MLP neurons of a small language model. Each row is named by its layer, matrix (gate and up: input weights) and neuron, and shows model dimensions 341-404. Each number is 128 + 24 x the weight over its row's rms, rounded and kept within 0 to 255. A neuron's up and down rows have the sign that makes its largest values positive.
A block is one neuron, or neurons of one layer that tend to fire together. After each block is what it responds to, as a language model described it from the Wikipedia text at the highest values.

L6.gate484 [122 147 141 108  90 155 132 134 104 121  96 122 129  61 110 143 112  83 162 122 167 118 169 145 111 162 113 157  79 110 138 164 116 135 139 129 110 125 126 175 136 132  97 180 123  70 114 143 124 121 112 153 174 109 130 143 159 145 135 122 165  89 147 120]
L6.up484 [143  87 132 146 124 137 152 107 149 161 107 148  84 145 134 158 114 133 183 105  95 161  95 150 123 178 127  76 146 118 121 110  95 166 136 125 118 124 127 135 149 154 143 149 105 109 102 171 131 125  87 132 139 118 122 128 148 107  66 139 161 146 124 148]
L6.gate1587 [104 127 130 151 101 139 108 167 135 105 125 108 139  98 104 127 142  97  87 169 132 115 114 139 117 155 165 109 125 149 139 147 154 125 135  98  88 116 149 130 138 167 164 138 130 133 127 181 104 153 130 117 132 120 138 115 148 127 165  99 163 163 124  82]
L6.up1587 [104 145  71 152  66 136 114 125 144  96 111 158 165  82 141 160 129 146 105 151 137 134 140 111 124 139 174 126 143 103 130 106 157 120 143  94 112 119 125 143 109 117 121 154 113 151 145 150 145 120 128 158 143 185 145 131 132 144 127 121 111 138 153 114]
Short middle pieces of rare or foreign proper names and words, like od in Zodiac, id in Weidling, eck in Steck; also scattered function words and line breaks.

L3.gate143 [153 148  98 143 106 111  90 153 104  96 125  87 118 120  90 140 122 112 114 131 102 112 132 152 167 104 150 130 122 145 115 114 150 138 140 135 114 103 114 165 107 141 121 118 129 122 179 153 136 180 118 114 150  94 144 124 144 135 120 114 183 115 143 127]
L3.up143 [ 89 139 115 155  92  92 155 140 116 111 106 102  91 133 156  94 120  80 132 184 132 143 157 132 130 131 149 103 108 148 130 168 116 149 132 123 123 154 114 149 117 110  93  94 136 147 135 127 124 176 144 130 172 152  82  96 135 101 114 117  74 134 126 114]
L3.gate394 [122 102 128 158 143 131 135 146  74 117 139 132 123 114 172  94 177 133 114 133 128 117 147 105 134 151 128 134 155 124 121 128 149 133 158 100 145 167 145 133 153 150 179  67 140 135 127 136 126 123 157 123 119 134 103 100 137 161 136 129 157  90 122 165]
L3.up394 [152 131 120 161 109 134 121 117 115 144 136 144 109 101  94 121 161 177 120 164 151 101 116 127 105 158 131 101 114 102 150 121 162 102 144 140 158  99 125 166 147 141 118 108 125 109 147 102 117 124 126 118 119  97 132 142 185 116 128 138 104 106 102 147]
L3.gate403 [ 90 112 152 139 142  99 111 141 133 123 139 164 140 122 134  87 147 168 127  90 127 116  83 164 108 154 121 102 132 130 140 116 133 101 107 161  96 169 106 137 126  89 105 121 126 140 113 125 125 129 131  96 129 120 112 106 149 109 148 116 182 121 137 142]
L3.up403 [138 154 122 111 118 124 133 125 118 100 122 142 122 131 168 102 160 148 103 150 151 120 179 128 150 142 158  86 123 145 139 132 128 136 141 144 151  80 110 134 111 151 113  97 169 107 125 138 141 134 150 111 146 142 100 150 126 138 146 113 118 142 127 168]
L3.gate503 [113 120 134  96 143 119 145 142 127 102 101 109 103 161 129 142 164 117 121 116 148  98 160 161 155 145 124 110 150 179 153  97 142 114 110 125 133 191 143 133 119 153 115  91  84 193 134 119 107 145 154  99 140 111 117 128 156 145 161 120 104 142 107 125]
L3.up503 [ 90 163 174 125 165 160 171 139 118 108 132 109  95 157 100 107 101 155 107 122 137 109 154 108 167 158  69 139 132 133 118 132 139 105 127 141 166 130 145 143 122 115 185 130 103 161 100 111 113 145 134 132 129  93 111 152 162 158 186 119 101 145 163 160]
L3.gate653 [107 129 122 114 154 129 109 115  88 161 101 117 129 125 117 148 133 113 112  97 151 149 132 111 133 143 134 139 127 120 134 130 123 108 123 120 144 146 101 140 123 139 107 132  73 122 102 126 145 118 152 116 132 118 130 109 147 124 160 115 130  84 171 141]
L3.up653 [124  94 100 122 142 113 109 139 125 101 117  73 142 138 127  97 150 125  80 142 149  63 116 147 129 174 109 124 111 145 158 133  84 107 132 145 149 146 104 151 103 123 128 124 127 119  94  93 135 117 131 150 111  72  83 133 112 152 106 115 140 131 122  74]
L3.gate689 [106  92 127 129 161 117 123 159 111 111 117  82 122 156 120 179 107 146 133 147 106 127 112 119 152 162 150 152 102 139 115 124 106 104 136 134 112 106 161 133 184 100 103 128 154 124  98 134 104 129 112 128 156 148 125 153 119 109  81  99 109 146 161  99]
L3.up689 [129 135 112 111 128 143 134 105 150 131 132 127 132 106 140 145 123 144  94 156 132 123 142 149 142 139 106  97 122 123  90 127 109 108 178 155 135 131 108 171 102 151 144 158 136 129  97 133 128 127 157 110 158 135 116  88 133 103  85 158 136 128 127 128]
L3.gate960 [132 165 137 130  94 115 120 179 120 111  92 144 130 142 127 119 139 124 178 132 147 142  94 137 145 138 119 127 105 118  97  87 119 128 101 128 133  93 163 143 113 116 153 129 145 110  92 154 147 139 138 107 149 181 121 141 167 120 120 104 104 144 132 100]
L3.up960 [113 102 138 135  80 106 199  81  82 164 130 108 128 140 108 117 138  85 100 102 142  76  99 146 114 131 148 145 147 154 128  99 139 144 101 143 161 132 152 153 165 174 120 137 124 120 119 123 129 124 114  88  83 158 100 129 145 144 174 122 144 168  99 115]
L3.gate1457 [154 152 145  88 123  74 132 106 125 131 139 122 116 145 114 180 128 141 149 145 140 128 146 155 156 174  86 109 147 147 135 182 109 106 139 118 118 103 120 141 154 135  93 107 139 108 162 129  94 174 159 116  74 110  85 109 151  91 137 101 162 152 161 127]
L3.up1457 [155 137 106 154 104 131 140 125 115 166 136 171 120 100 150 111 143 147 118 157 118 118 160 126 130 118  96  98 144 111 123 130 135 100 134 158 139 120 109 146  94 140 126 138 157 150  99 157 133 135 180 100 130 113 167  92 111  77 104 110 128  67 123  94]
Final suffix pieces that complete a word split across tokens, such as -eling in remodeling, -s in woodwinds, -ed in repulsed, -ment in repayment.

L4.gate333 [159 148 116 120 114 140 130 203 118 122 149 155 137 155 141 145 164 127 179 120 147 113 179 207 165  97 119 156 147 124  95 159 133 154 121 105 105 152 124  98 138 117 103 193 173  92  92 125 134 158 136 149 186 116 116 110 158 188 131 114 112 141 131 121]
L4.up333 [133 124 117 133  92 126 104 136 109 110 110 116 118 129  95 149 148  92 120  94 142  96 130 148 117 135 152 125  86 137 131  93 137 147 154 113 137  87 174  76 125 143 121 159 126  96 152  98 125 135 125 115 151  52 107 148 135 112 130 141 143 140 134 180]
L4.gate1101 [116 109 131 106 111 120 138 197 170 121 145 117 105 119 142 167 149 166 104 119 130 130 107 137 109 123 183 151 153  97 136 125 120 161 141 113 121 163 113 110 109 151 117 144 164 100 107 149 138 149 177 100 138 145 153 120 139 104 124 123 134 107 105 144]
L4.up1101 [156 151 104 111 132 165 134 125 107 114 138 127 146 143 124  91 136 140 179  86 123 173 105 140 104 105 104 118 100 162 129 131 127 118 151 159 120  94 130 132 141 188 135 118 156 102 145  94 158  86 141 110 109 107 160 115 151 141 160 115 105 118 121 126]
L4.gate1466 [ 72 118 121 137 109 121 102 141 197 127 112 134 138 109 132 123 117  84 136 124 129 112 115 188 158 112 133 145 166 133 168 110 147 105 150  63 104 107 145 107 105 148 111 161 184 152 146 116  64 167 149 131 127 109  81 176 162 105 144 118 174 101 144 154]
L4.up1466 [ 98 123 138  93 143 120 121 131 144 125 143 121 156 136 120 120 174 154 154 157 142 145 161  99 153  80 122 135 178 148 104 133 132 132 109 152 132  92 119 147 108  86  75 108 157 130 138 118  76 126 130 114 120 150 121 123 127 122 120 107 153 116 144 179]
L4.gate1527 [ 87 147 112 149 120 146  91 122 140 139  84 145 150 111 160 174  89 123 132 130 155 125 139 156 133 133 160 125 147 152  93 162 117 139 126 149 112 134 101 138 120 129  97 121 111 186 187 140 122 153 111 157 149 108 142 161  85 132 126 104 175 162 104  77]
L4.up1527 [127 133 127  93 161 142 111  82 165 143 159 106 105 113 103 119 107 126 157  84 136 127 128 152 139 144 116 126 129 149 148 129  99 156 111 115 100 130 156 113  71 151 117 110 139 139  55 111 144 164 157 158 122  98 157 145 132 121 117 151 141 111 124 143]
Middle or starting pieces of non-English, mostly Polish and Central European, surnames and place names in lists and tables, e.g. Wałbrzy-ch, Wil-kos, Bart-ó-k; also scattered digits and symbols inside measurements and scores.

L3.gate715 [ 89 132 166 140 141 107 140 189 115 147 137 179 120 134 127 158 153 163 122 176  91  86 128 156 177 117  84 145 159 125 117 111 114 125  84 137 122  99 121 108 170  87 126 142 117 129 133 121 126  93 158 111 166 126 105 102 122 169 100 146  95 140  79  88]
L3.up715 [183 139 112 125  77 141 135 100 142  82 143  81 124 125 155 120 140 127 135 154 128 126 139 169 118 121 170 113 117 111  54  97 171 102 101 129 133 147  98 106 134  99 131 130 130 133 118 126 156 117 130 134 147 128  53 136 156 111 164 100 136 137 156 137]
L3.gate792 [ 92 125 133 148 132 143 107 113 166 148 139 102 162 137 114 115 116 150 101 142 109 141 170 155 116 136 144 154 131 107 127 145 119 113 141 140 104 101 151  93 106  95 141 150  84 126 138 149  79  83 130 106 137  85 157 120 131 168 144 149 139 117 151 121]
L3.up792 [174 106  53 130 104 136 113 129 102 101 131 138 100 116 141 150 159 133 138 133 111 141 150 157 151  79 111 173 122 126 116 116 148 126 103 137 114 129  89 118 156 145 113 123 162  98 169 143 146 161 102 140 118 103 140 118 114 185  91 143 118  98 124 112]
L3.gate835 [111 121 111 124 132 166 120 146 146 120 146 142 132 131 157 102 121 163 148 125 131 147 130 148 129  70 115 148 105 151 153  94 136 126 110 144 122 126 111 147 154  96  62 143 147 115 119 133 104 159 114 140 138 146 107 130 147 134 136  80 116 150 132 127]
L3.up835 [140 136 129 151 162 100 147  77 171 114 162 148 146  96 136 160 159 139  96  87  79 114 147 156  92  78 121 102  89 141 125 134 156 122 132  73 113 120 136 174 148 136 155 158 134 124  64 148 174 146 146 146 134 115 162 104  89 101 149 143 182 127 143  93]
L3.gate1390 [112 127 134 121 134 115 135 153 100 134 148  99 101 121 203 131 134 167 144 159 102 141 146 153  96 142 142 154 119  98 130 107  98 150 118 131 136 116 103 123 101 143 149 123 168 112  88 182 126 104 155 132 142 127 117 103 144 121 149  97 136 134  79 119]
L3.up1390 [128 107 122  81 163 107 157 143  77 147 111 174 130 115 161 136 170 120  95 128 130 137 119 153 108 126 146 126 135 137 162 140 121 122 128 148 106 117 115 135 112 105 131 115 130 172 108 118 190 131 154 121  87 137 107 158 146 131  96 109 152 132 133  69]
L3.gate1448 [140 123 112 103 118 127 137 128 156 123 152 151 131 105 158 134 170  66 152 122 106 136 144 136 123 102 149 125 127 160 157 120 142 117 110 149 132 127 123  87 154 110  92  97 129 122 124 159 141 146 181 129 134 163  86 128  97 165 134 137  79 147 142 133]
L3.up1448 [134 113  91  90 155 110  96 153  90 146 102 123 178 131 153 127 129 161 124 167 114 117 120 108 113 149 182 162 114  95 113 123 120 127 140 133 125 103 142 134  99 158 123 119 168 102 153  83 135 113 147 124 141  92 153 140 104  79 171 135 119  85 135  97]
L3.gate1524 [155 132  96 121 142 161 179 151 128 146 100  86 106 117 140 120 134 121 152 132  92 116 134 153 124 132 112 220 123 149 121 111 101 130 103  85  88 153 118  94 149 114 113 118 115  88 111 222 115 173 148 131 140 125 118 147 137 103 107 109 123 119  87 159]
L3.up1524 [123 169 193  98 141 139  83 127 122 140 104 129 141  93 118 171 123 153 124  86  91 107  71 118 112 177 113 126  95 138 160 129 143 143 124  70 123 126 119 149 124 151 131 146 123 131 140 130 106 120 151 130  82 141 119 135 109 129  97 114 112 113 118 140]
L3.gate1556 [189 146 128 115 138 113 132 151 133 139 138 166 165 138 143 102 116 159 160 132 139 135 159 143 120 122 129 139 129  93  79  73 114 123 162 121 129 110 128 179 116 137 136 105 161 125 142 189 131 121 154  92 104 140 114  98 145 142 111 117 146 143 163  92]
L3.up1556 [156 130 134 151 122 139 109 129 155 139 142 111 138 143 138  77 127 143 155 113 143 125 150 151 124 115 181 168 128  76  75 147 146 145 167 133  93 122 142 114 133 159 131 139 135  88 158 134 107 144 126 115 113  99  90 118 109 128 157 157  95 124 167 129]
L3.gate1660 [117  83 110 137  83 162  96 141 147 132 131 135 156 119 114 100 130 116 117 154 122 130 129 132 170 171 117 117 115 138  99 118 139 145 145  49 155 152  86 122 157 106 172 128 151 115  82 153 100 103 152 131  77 105 146 110 196 152 141 112 151 127 152 127]
L3.up1660 [105 113 118 147 132  80 112 109 100 132 130 149 101 115 113  92 111 134 165 129 156 110 127 125 123 139 123 127 102 120 122 143 119 111 135  80 166 149  88 122 141 117  84 121 122 166 119 163 101 114 147 103 168 147 126 148 145 150 106 131 129 119 130  93]
Non-initial word pieces inside names and foreign or technical words (Z-ver-ev, d-op-amine, Bal-ear-ic), plus cell entries in Wikipedia tables (details, PCT, Purple).

L3.gate524 [113 130 120 110 114  80 134 103 136 141 149  92 125 206  93 156 134  96 107 119 153 106 121 111 161 123 111 118 122 114  86 144 147 135 135 101 166 135 143 151  89  85 103 126 113 147  95 160 136 109 150 126 137 105 111 109 110 153 176  69 127 142 130 111]
L3.up524 [107 175 127 174 100  56 135 108 100 117 135 149 149 138 145 127 113 162 157 183 100 138  79 131 122 193 114  96 153 144 132 156 111 138 133 135 157 138 154 146 127 104 144 130 143 147 116 134 126 110 128  99 153  88 112 126  91 125 178 147 188 139 140 110]
L3.gate541 [ 94  96  96 149 142 100 134 118 107 123 132 105 112 137  87 125 131  85 133 158 112 127 120 135 112 125 145 124 128  98 116 119 119 128 101 125 138 141 176 130 117 164 149 148 119 133  86 127 134 159 126 144  50  82 108 158 154 140 157  97 148 128 104 147]
L3.up541 [157 129 173 152 111 154 150 115 117 111 165  83  97 169 138 137 117 133  92 137 146 128 156 111 100  75  88 113 151 105 142 142 174 134 138 161 153 118 120  86 159 153 120 126 169 129  98  98 151  85 135 111 127 175  93 104 204 132 161 149 176 108 117 128]
L3.gate737 [134 124 111 142 133 147 138 144 119 129 128 158 107 110 137 126 110 104 135 113 115 116 107 138  86 128 125 109 112 142 158 113 108 134 126  86 144 138 121 118 126  82  90 159 100 163 115 179 129 153 133 141 146  80 126 117 108 132 158 113 153 126 124 116]
L3.up737 [ 82 130  84 107 156  93 123  92 131 103  91 124 142 154 113 150 132 131 161 119 103 144 129 115 155 162 106 131 126  98 124 130 122  99 111 110 138 118 139 131  99 160 134 115 125  83  94  95 133 126 186 157 146 106 111 128 162  99  84 119 123 168 159  88]
L3.gate740 [ 99 174 117 109 139 155 102 131 121 143 119 180 153 155 127 146 155 110 127 135 146 162 170  80 137 137 124 155 139 105 118 133 104 115 153 115 128 115 153 149 134 133 148 116 109 107  99 130  92 106 155 134  99 138 142 106 173 116 109 126 148 144 104 118]
L3.up740 [158 134 116 108 118 130 110 107  83 183 124  74 150 176 151 189 117 114 121 121  97 129 126 141 143  95 120 146 106 133 144 129 158 120  98 118 170 139  94 105 145 154 129 135 119 162 129 163 157 164 132 157 112  86  96 103  87 133  95 105  64 117  91 192]
L3.gate1368 [119 132 147 146 142 192 137  88 111 154  99 143 153  99 113 147 191  96 144 100  86 122 132 138 128 125 135 120 134 105 166 173 113 109 124 120 104 126 148  86 128  87 120 129 179  95 103 120 129  77 124  64 175 115 142 152 128 173 102 170 147 144 118 154]
L3.up1368 [109 185 134 155  95 136 128 110 114 162 108 143 122 150 125 138 159 145  96 142 148 136 175 143 134 160  98 114 161 116  99 149 127 146  67 111 136 156 103 151 139 106 128 134 126 125 110 113 118 103 119 131 130 114 103  74  73 164 127 106 136 108 169 166]
L3.gate1384 [154 136 111 103 127 151 126 149 146 129  99 111 112 128 125 155 148 175 158  86 113  79 144 118 110 124  98 146 105 129  96 151 145 112 118  89 124 125 106 104 130  89  72 136 115 111 178 141 104 119 166 171 143 131 112 125 120  94 123  89 133 135 128 150]
L3.up1384 [135 155 152 132  99 126 126 102 114 114 103 102 126 122 116 155 158  84 144 115 106 173 158 131 129 135 130 145 123 102 123 181  81 135 113 130 169 101 152 107 109 122  82 142 169 147 121 125 132 131 161 142 104 144 154 129 123 185 164 135 196 137 166 114]
L3.gate2040 [130 145 117 135 109 115 116 140 126 131 104 111 108 144 105 179 135  83 119  92  97 125 116 147 112 127 148  91 143 107 135 133 148 122 122  98 137 142 171 130 111  73 103 134 136 140 130 177 121 155  91 155 124 154 137  95 123 159 131 119 119 113 114 119]
L3.up2040 [131 131 102 168 105 136 101 115 122  93 104 110 134 113 135 148 113  88 143  69  87 129 102 151 114 149 120 134 103 110 114 128 132 125  96 139 149 131 170 161 133 135 128 117 116 116 110 159 133 152 123 138 122 143 165 109 121 108 143 160 117 144 123 153]
L3.gate2080 [146 139 114 109 131 103 123 125 143 125 121 171 161 163 129 134 131 104 139 162 124 148 137 120  63 165 126  82 106 101 135 133 135 128 125 103 147 137 134 111 106  82 141 157 107  99 183  82 112  92 128 156 126 103 119  96 201 153 126  80 113 108 105 144]
L3.up2080 [124 112 131 136 107 139 102  97 190 113 109 108 113 179 146 174 146 156 132 162 104 120 134  98 129 145 112 129 167 118 162 125 133 126 120  80 116 126 153 176 154 138 156 122 136  89 149  74 132 129 126 112 159 108  97 161 148 175 128 131 137 125  96 151]
Last digit of four-digit years in career tables, season ranges and dates, e.g. 2016–17, 2024–, Population (2026); weakly, name-ending word pieces in tables.

L6.gate677 [132 140 134 130 108 138 132 125  90  89 179 141 101 134 141 120 110 109  96 146 134 133 121 145 102 135 104 115  95 118 133 136  96 127 106 114 132 136 119 121 104 110 128 107 129 129 145 112  96  82 118 113 117 113 123  89 145 170 128  93 127 131 113 147]
L6.up677 [141 109 105 123 127  97 126 125 126 136 149 113 132 140 129 140 127 101 138 113 113 136 135 171 130 126 121  86 144 118 114 172 132 140 127  88 165 140 149 114 155 132 122 105 114  76 130 144 135 149 108 138 166 133 132 121 130 109 130 135 115 103  94 146]
L6.gate1481 [128 104 137 133 129 111 118 122 114 156 127 115 123 122 129 148 135  82 145 177 151 135 127 127 128 148 126  68 142 134 133  91 179 114  93 119 109 167 136 136 108 141 142 156 155 161 135  78 177 193 112 167 130 101  45 112 152 200 138 118 135 118  95  88]
L6.up1481 [159  89  50 123 118  85 165 161 129 111 109  87 108 133 113 137 141 103 149 103 149 105 136 136 127 174 157 139 130 132 109  77 128 110 137 160 142 149 165 134 105 117 161 139 111 117  93 129 139 132 108 115 113 156 124 138 135 152 120 138 137 113 180 118]
Final inflectional suffix of a verb split into word pieces, usually before its object, such as accompan-ies, fix-es, surf-ed, trial-ing.

L4.gate149 [ 92 116 112 113 162 160 165 133 112 120 149 135 124 108  94 162 133  89 130 103 137  98 126 108 119 123 141 138 142 128 124 118 131 105 147 124 136 140 127 129 126 173 132 140 130 153 157 128 132 194 128  90  99  68 140  86 151 117 108 136  91 111 108 112]
L4.up149 [131  75 163 131 140 118 128 119 132 112 115 142 149 130 139 150 136 130 119 134 160 112 108 122 180 126 124 171 151 145 134 118 131 140 159 117 175 144 146 155 119 143 128  99  87 160 152 117 116 148 138 136 112 202 127 116 160 117 159 106 169 128 178 123]
L4.gate195 [138 151 138 100 120 143 104 170 127  95 130 152 131 119 115 106 184 138 120  82 162 135 103 130 142 159 138 148 166 174 101  82 145 121 126 139 127 123 129 132 149 154 115 178 137 116 137 125 139 135 125 105  94 131 122 102 139 132 142 117  88 136  89 117]
L4.up195 [110 121 133 100 143 131 107 147  88  66 124  94 110 162 134  86 116 126 122 102 142 128 123 123 105 130 113 145 117 133  99  88 143 109 125 156  99 132 117 119 131 121 113 107 120 127 173 126 196 105 109 166 130  94 140 135 100 146 135 142 131 161 135  80]
L4.gate889 [136 128 132 119 171 105 114 124  97 157 121 166 123 111 117 119 129 148 118 120 156 116 163 122 115 170  89 179 111 173 115 125 103 123 110  86 111 124  94 134 133 109 143 131 105 171 121 141 143 168 141 174 125 102 117 129 136 143 165  95 169 118 110 105]
L4.up889 [142  91 121 112 157 133 105 131 112 126  96 126  91 145 128 141 117 121 115 122 117  90 108 157 122 128 151 123 107 127 159 128 157 118 164 161 141 108 132 173 124 128 121  90 122 135 138  75 110 125 155 131 149 117  55 150 129 135 137 154 116  79 137 101]
L4.gate1809 [138 100  91 111 100 111 111 149 134 149 161 165 111  74 161  93 123 114 109 133 124 156 122 152  87 130 119 110 158 152 148 105 139 143  93 138 142 182 123 132 108 120 119 121 100 109 144 148 116 124 147  90 171 158  90 130 122 133 118 109 128  99 113 126]
L4.up1809 [183 143 115 150 110 111 129 110 125  99  98 121 118 139 115 163  91 136  97 123  93 148 154 147 133 137 100 153 109 154 101 139 129 147  88 140 134 121 103 176 107 126  83 127 111 140 109 111  93 128 137 150 113 122 133 129 170 138 143 140 128 143 179  94]
Main verb or predicate word right after its subject, often the final suffix piece of a split word, as in broke, exceeded, disapp-ears, soft-ened; weaker on name pieces and "of".

L6.gate1207 [139 104 137 126 147 154 128 127  99 137 113 138 127 171 148 148 113 130 143  93 126  93 170 114 108 107 134 140 113 158 115 101 137 138 142 111 168 165 147 124 162 133 155 124 121 116 119  93 123 112 129 170 155 139 121 145 137 157 115 109 133 164  68 114]
L6.up1207 [103 114 100 119 123 127 160 132 152 152 114  93 142 135 136 100 133 157 109 112 175 136 108 132 114 123 154  63 138 139 108 132 152 152 120  93 111 144 156 121 135 141 154 148 107 129 138 140 133 100 135 124 140 101 144 150 133 171 121 136 141 148 134  95]
L6.gate1387 [164 131 140 132 136 118 100 116 133 122 114 121  93 132 124 143 106 149 151 140  91 132 160 148  93 128 113 123 115 144 159 115 134 130 152 170 156 149 140 108 128  90 122 123 127  98 123 109 131 111 178 116 175 129 180 133 136 142 132 120 139 145 146 146]
L6.up1387 [131 148 127 148 110 158 103 174  88 137  88 116 128 137 150 155 118 123 115 188 141 160 112 123 136 136 115 141 100 123 109 142 114 120  78 134 116 117  98 148 116 128  75 122 123 103 127 110 151 163 127 155 101 122  95 132  99 153 141  89  80 122 119  98]
Final digit of the second number in a dash range, mostly season years in stats tables (2006–07, 2014–15), also game scores (113–132).

L4.gate108 [ 92  86 141 188  86 151 136 140 144 130 103 132 171 108 172 135 139 131 119 168 121 165 113 131 125 104 104 110 136 160 171 137 124 125 124 126 135 112 145 104 112 119 157 105  98 149 166 122 120 162 185 125 118 138 117 150 134 216 116 135 134 157 171 125]
L4.up108 [132 145 129 114 124 166 151 116 167 167  88 126 113 121 139 136 148 154 164 119 117  95 120 134 124 127 120 132 100 122 137 111 161 111 118 113 123 114 140 133 141 101 149 130 113 121 125 112  84 140 146 124 146  98 138 112 106 153 108 145 102 118 140 159]
L4.gate1438 [120 157 140 124 111 167 158 134 109 130 126  92 141 153 140  95 131 105 165 145 132 103 141 120 126 154 115  99 118 110 103 146 143 140 147 113 120 128 154 178 152 120 141 138  95 134 114  79 137 130 173 143 103 154  83  84 168 156  97 113 130 120  70 138]
L4.up1438 [128 121 121 136 135 114 150 131 152  99 132 112 141 142 168 118 105  50 148 144 150 103 133 114 129 106 109 136 108 145 107 112 129 115 128 114 117 116 115 117 106 141 122 137 157 149 131 182 120 154 160 150 115  71 141  92 131 148 133 128 132  91 102 123]
L4.gate1556 [108 139 123 158 110 131 101 118 119 140  86 119 117 130 113 168 121 137 116 121 142 110  93 147 141 114 147 101 143 149 137 109 112 130 106  94 101 139 161 126  91 118 142 150  78 109 121 132  62 167 149 114 101  79 112  73 139 146 132 103 114 123 116  96]
L4.up1556 [165 138 122 112 132 148 120 145  79 102 123 166 131 119 175 129 160 110 118 110 164 150 114 133 151 152 150  95 136  97 120 101 110 135 104  96 107 143 163 116 135 126 134 164 154 136  88 133 121 139 154  55 134 144 190 127 157 159 115 140 138 139 121 129]
L4.gate2065 [114 116 125  94 102 151  97 117 150 140 160 120 128 112  86 134 123 130  84 133 165 122  97 136 119 123 135 122 114 144 134  84 138 106 134 115 105 115 114 158 139 149 135 145 106 146 146 132  95 107 121 124 113  99 147 134 165 124 135 117 154 132 133 115]
L4.up2065 [149 132 147 152 106 158 121 100 112  97 128 135 176 127 102 114 116  74 143 115 160 177 132 123 142 170 106 180  90 155  80  94 103 148 164  76 102 107 167 113 136 121 137 136 149 142  59 177 119 146 141 114 158  80  69 126 129 137 156 149 156 139 110 150]
Third or fourth digit of four-digit years (e.g. 20'2'1, 201'9', 196'9') in dates, career lists, tables and release details.